{"norm": "rmsnorm", "norm_place": "pre", "qk_norm": false, "tie_embeddings": true, "optimizer": "cautious_adamw"}
MLP neurons of a small language model. Each row is named by its layer, matrix (down: output weights) and neuron, and shows model dimensions 128-255. Each number is 128 + 32 x the weight over its row's rms, rounded and kept within 0 to 255. Numbers have three digits each.
A block is one neuron, or neurons of one layer that tend to fire together. After each block is what it responds to, as a language model described it from the Wikipedia text at the highest values.

L6.down558:082124114131078091126132129159159158103093131106161063094173140093109141196135167122140161099150102142124074104185145139106135094155082159146087111161172078152121170124100159132193117195149086102125130188141100123123106176109135158118130115119130094137146143157092131168116167138132055103150133150118118104126160130067066136156108113126142100120131176110119161038082155103129113158136
L6.down737:141110134045127129139113146118106075143155105140137115058127138095105189122097059096105108082132147162153121185175130079057152156129151128124110133181188161108167102123134162133132101159143134160189155156089148082116065092093152127083098098163122165182141173132098116144106117191161096079109145094157115062127094142146239145105090172127143084152161148162127112086140068158130153178193
L6.down940:160127110115177119110130124089109121140142147106133122129195092110130131160213128050090093127161101109115148122189099120087142100106128074099118176122127126161102145124115142141132172120099097070111087155126094112140115120106136159082111164082075119131078124110143123140130126151089113102170155140115135054149081161125196155136116121156151117127135102102122098120171088170123155122152
L6.down981:120039129103157085112148117103110112126140179167114034110106131072144142137161110146143076097120074119129138181096116131085190135187149080074140160114122125098095208086123135140170092084109147116158146143091088124106117121195166131127123124144136133117129121165087103191172166185144113144168102124114133079143087131123123087102154097161120154101108067127120158147166087121090101105181
Responds to: Word-fragment continuations

L6.down843:120108157107202096152183109148159115123121130120153126086136177115172152110098111120092144128110083146081070130152142152109095097162071099162051164139101137147123087089123109113132094141109103055096151134148067193116101074134181137102109100118086147106128135052100119156084133159125126087143103150098166122137089133088159167119095099169140102143103085078155126170178089170118122116169
L6.down874:070116174130144110132127069136175102117104144136151136143138114119115131121141197136109078168136128110086124098111127137109116165150110130103073124070142192107118139138088182122145174128170133106037124137117139151132096148127101145115103132072152019144122097155155130117209101166120096126102142107112204069151152119101134067129104126100114084162178123139124158134109147122145153127136
L6.down1217:088162117153122079145147110164164130126098163055159158131083077162148118120125113131065063121154091092119154096149110173144137088113129113123079140148104120142112132151140130149161111157138112147116151177092172099099136148109147133157151146090132126191140141146137179142196166136152112095095112153174174102106158108143185168086061127135137135174140124125162130148114165098163103136151
L6.down1477:069117142123109123119164087091141154152102105155111157096160090146157135149119086080173101139119199070102144131187144063174129073123136123177125101129099130134162145127101108110157152097153121089115155093126118096059123125131130124099198133123116137070145141103125145070176156146140145114101132068087144116100181130121095151118092144137114128055189123108152171119182114203115098134163
Responds to: Mid-word name fragments

L12.down297:114086127186152136115180138103159125155134144139155144102190093135146189116156094148133076120115110107163089127042161132149140114169171103116134108112091161092121096069126119158105177098084115113104142183129166125127143112062166172109169166075139171134106178187181145083136099179149167106180179116050137107138192126166139143100112115109099133105133147105105114147116109121138064099132
Responds to: Date-introducing "on"

L18.down2:110147100151130099093042184170112177096157121048095134138113118160083163113171073083082128210135146122095110113120122170139157175101090122103133099131139144160134176113131111134174106146095112145160110099075118136142103141145117123088099142141154168139126196125085079156145132175166160148159132113134116167132098133076116162090140166151106149116093147130084173190150112143132178119106
L18.down100:140129101161131129139099188115157128125146092098126137138096087131109142132183092111145098076172104176127088128101121167127166085135099136085112188086114117131131107138159175130110094128085165152129104137143105118125129106127196075128114117165111086182122107188090154133152075158098094154077078097194116127136123159125076077134150111117176112096000154099046133172115139077152130120101
L18.down122:105150141119108161085135135159122137131143062121102115144108124110158115108110086137087093101089119142094071110108127152104147152147195130124122161170129174125127155122091105165149146167066135162112109125129111130080119121139118134150130151164173128103179103099167136106184122071082159141093143157101104130168074081162076157134145096108125184112007143109100106118152132122148143184096
L18.down188:085125126112088112153182172110120128114111135042087131071117102120122163128140141086157120169124147150107103071158119120138198116129113111149130160139122120147132101120105106109158094165174109163152154165107108112121062083118113156099142152121112111124104132155113154144133100204072165163126147130116152133114129170094109154126061152163125183182061179142088147148168130108142182121067
L18.down205:155086114059095122127132101143186141103115145083075144131113145158139096088136085124136117083151142073061146096182105113168199142143126128122103151194152170090174120144093134101148069169106113143132180145090125136145150151148141107162169060149111126140103106084068081125170147089115147068055087115134094158142115122097145167097082130082161133187067082097111114093134130132176067107111
L18.down220:149111171114092085078143182159091104147142087127150122035149158133069120103182146140120189085146106140096136167107137098088096129130083155114113160098105158107054116100117150143142099122095145109117081122123170123076154099109125084148124135125148123152052110112148137141138118163154137130098146112123158109129093061080136093117074101110130096067040129112096118157191141123129119087168
L18.down276:111118120109122160186180167167132171108094167127149134165158090147126107120132129134083124111088154147164112116126159106188117096150127146119113107156193066186102208123199138067111155186111133125191119164108146140123130054116135152110104111164123143148098106130121158134142104139088160099044075110191113113119131108142116064141112121146126095140105096137146095102093133079184178093069
L18.down293:158182152130131107115100150168065167132124128100129128174086160121136166165134191147121118080173042143167178067124132134130155121111131087125148144087097144120138156124102123099177134124067142160099098175137143075149168133162129135139123154128091154152101088130134133125162153142146151174148089158136087116104076171112103122095165135106122086127198095139101096174169144197176146184076
L18.down496:090123161106141126070073158129096184094142131111121140128122096135121131100094156108121157105146103160102104090189112112163143129093100080145158158099107169128125134099098132148177056116119168197156161108098142121135136130128103113115149101152127123161081165143075086114146147143128177189120086095101144134189033078065132179123162104137141140156119105077182170135171105152153219067161
L18.down514:146162144124126129195110157110076112062137119141115101119132078119090107122121112115146148129135112103146137143110112160102110159081101145096087167155148117089169127111126150152141087152142103118128113157139194129124081103089127115123098118135130097151065139134091111099122114183145116110094147141132184118142067159103086100095148181098119113123000139165105108121080101105104102111099
L18.down722:179080166159159119155070116117100127106195110066144103107114146136130128146133128137084083177124123161127169122119118157099171113128131102114109140140099096095119112095083161151121126100143144164142116062087150125173151090134178066163123131104135142126106169176108031156118066117120097130190110130127091116082064122073139092133123118163122129097023112068144102170116087107176122092114
L18.down857:107077128130116163125095119172065112129107150093120102216110119148111121126142073102164130142142148099135132160141135101142152132113073137090112110149183100149149127113122107103158070099117104068115124117136172058128085065162144164100121156143161114132104151122114145144117107145125121177097135111148158117127140088155110161162159119122118075081090094143057113131139117141121175148049
L18.down1100:117088134138109106067141067153092141111148142116125157106141055112090195082155081117147143143117158150165140131136139123056121122100096107109125146176134079146098149141173095118154085092131144161142138138171128108140080124135137180105167144102110126136082148148145108126129179136139094123114136093135133127138131109067167149080133123175167130143189155135130133177173136166148113135204
L18.down1120:139119108107102170165145139114078141146124127116103154117133108182111168129147091127142149128101128125146152135116105113089178118081109126117092150128116122153142160148110111120123139113190118168080130154146133122084134078202157074134161125106126136126112140104089119135090159148117128124111091161181112139141105153080122202142149111124110113109008171119107139082106168072239090103157
L18.down1125:138134063107150133125115122123120138118111124084115154110127030156143168116107076135082126108164120107164145158095124099151167141142133099119132190115155092147076139087135111099116131153136041116130100117092094125087155082127102193157142091165091169066115169142136104080194101100143105110135113107141130114124103108136110151158142136144116087148095180120144099170144119197109101140188
L18.down1458:124142137090062155085114186134063102120089114067131129118166115146099113139160090098168088137126096155070108149141103095138139064088075146067158205115121123135135193111115143162148104115121175115102129112128079110100119138085138143167120083150142167145098112130142193167152123169135102118166136134149143109155100105108203084126132127091151153135111172190100091146214149111159136126109
Responds to: Repeated-sequence copying

L12.down500:087138158104102110062083097113111133157084108119148132131080161089150130125135167106079151171094154112132136145113075116130175092118122141182072157123127078073133090102095114124140158067160135117127114068174076124124044099153106192124133147139131094131095137082098114180146103121161155155187160154076041156097120116185179157136111189062139131132137164117122155148125166139110130116116
Responds to: Mid-word fragments

L18.down25:111095136182132194104161087069114140145160132078152145214136087118108156148172076112139165164103108093169200136094187109116218153133147130120095139098116123128182132112149126114077093090079053113113133117097155075153126069143138070168142128155056140125098158105131163144107116116126153119078121132116173071154096175163136116112095126117082092150132154109100072144120160068135116160144
L18.down32:156142137134131144088093127113140132133117115151119123147153131115111115120127129149146104104126118144126130106101127165144127126136122093137161128154123081124089111138149121086107115156107158121127132091144122143109161111137148100103138112117125127131141135131145136100130124085181123118155160137149129096120140130122134094144137122163105137143255123130163170150155096104141118121138
L18.down157:141158120162098143137141172167133138088067146109122090186092146102090175190102095131109174203110186184082151121104147111067179111096144152079062097100144102093161132209168119151133109114090085151162101072110100126166099154159130097045081164123168107184151131169120129162088171169103071174122145084168094167154100145023127166082110120103098068160144155099124154148087128129145163145126
L18.down210:150165148075106120194167158122095104128110143146126160155110105136103134117162109143149162140154116104155112116159148150134137125090100095072107125130121198150118162108096178120120030194176174087083167152110148141130118135144166105130124125127164115092144162123113166098185123121119136127121080092159093135081153114104125127135132107110139057075019155126128127188144125063094099133113
L18.down334:109118150154114125135110156083120089097150064117119157104147120120099193170134119148132071103091119129107095152115107158103158144166151113145155133166131118138091141073180137093114143095109119145132092109101175127150144103175198123136152134098111087064104097128146147119087133154094097115111175103080112087099110137130096125131153122154174102098236101089086027149167075122174140136118
L18.down366:133131171177108165144107124114114122150101153172129167143130142134129092142149174150129136164132178130148128107081132087077178108175080107098186120127113111168142152087097139128103120113177173166077176137097158142121166097116116115122138146170159070107114117181110151121098110116062208111145124149079104133115119108119052118121098150097171076137072116156109059193155123107118166153017
L18.down677:127107133152091109092136140105171158140122118119102148121113154162103134165128151115119085125149104116121153110117100119138172130132118129148173137137169135131111091092118139134130141104141119152117154137156149132124119101117121102122160126085086153169120138117178078102155138137124094154141141142103154129145074135128113126103128144120118148129255134146167127091165126136149159139108
L18.down772:141153164122129158131113196188128156067116169160097129130128168131122121131121127134159130150118174111132100145173111158083113149141192082084144137154112129132138131100115125112111090153056100121169143075140176135131151152092125094116180153113169110128105152166179157196157156116135154127108107132167122095179148142072176161129129141137113097114074092124118125127151141148161104106147
L18.down796:142154097114142108140123134123123111108163092147093135111152117150097080124119179090118162112141134116114109111121150138143093090145123156152192127138131096097119140172120102153113133140150166116099098138130120169154152107127140121103128104125161098098136108085117159093127084114118102143125135156170126154098128145115109086140130122135157134121000127132142143104126130101103139116113
L18.down822:134081130099127121085151099135149123087156162130215108168113135119116160155116116161057176160114111109160152075179166131112143116128090099144088121118116119169175130110139146135170104098099056134157165108148162080178080147149075141133144119109126107096059135161170101120117160205146162131100124133103136141128079125117129122142095165118115157099078139120121034111123189174151106147120
L18.down941:125126106137120145140115116168102136154170088096134126115134135111171147142151123075068180081144095091119055101100126098130144170114132094143082125154070104083145136125117121145115067161118143141111178107135128127114197122117153195171159128096112124117169135137114156118161153106111178126125156124146142167162079089118092117125119181136162156109255120149143124146217105210108103098066
L18.down946:101026140138054143061145103051121116116146135101119161122106155090104097090131134149113122202096139129137120124157129132136131104167131114127149105125132151196172122088125138159150133160105102170180140098125124102122105131188101107129105107126074169122102172085080154121115122127135145113111126101122137143150118199091152176098055119049122155070058098097131140165121142132174147124128
L18.down1002:133103135143148097125151091120149103114150135091155153093136124105063133133162089182169138171101122073139177115144100158085147136104079159086072109118068107153135136097191107140054175123163107132140147120082060102103118115140137136138116160100113136110108141186109189106124136147124197158157131104104147082160113120122131137083104122110166097135015135105141089163079164125104145139161
L18.down1160:171175102171112124107081147119115144150139124134135111119140141097102146143181103110135146158145133125096129118148139176130159074133132133114082149132123162127164140097114132176113112095108108123082132135067142107146144110117100118134105095144134055113110135113173169104116084112150107120095128112163140101129150155142089104107127114103114118115000101149116110130147136169122118118108
L18.down1176:142148163148122111112123080132152095152115107139160138097142139123098113156131142139139136147136145153155145109124122128118146074153145149146170116110100097125115115136164109074126126151114167127128077152125125125090130116115119126099109126125121151100114160141158116118110082124145134140159134133140129118110114114138104103103123122133139135103234153116149109128149134127152143109102
L18.down1335:174126137150087115108086113103093143181163130112126120174124143132125139121133129144139140124141146104116095115111118109134137111122118129078094125180138132174136144106145090177099143108103123126155129134100137115146158141134093119109129139117168128123102143132134161115120094133195092142108120107110138110116143126139106112128153121107101111144000089116143125130170096131153113118123
Responds to: Token before a number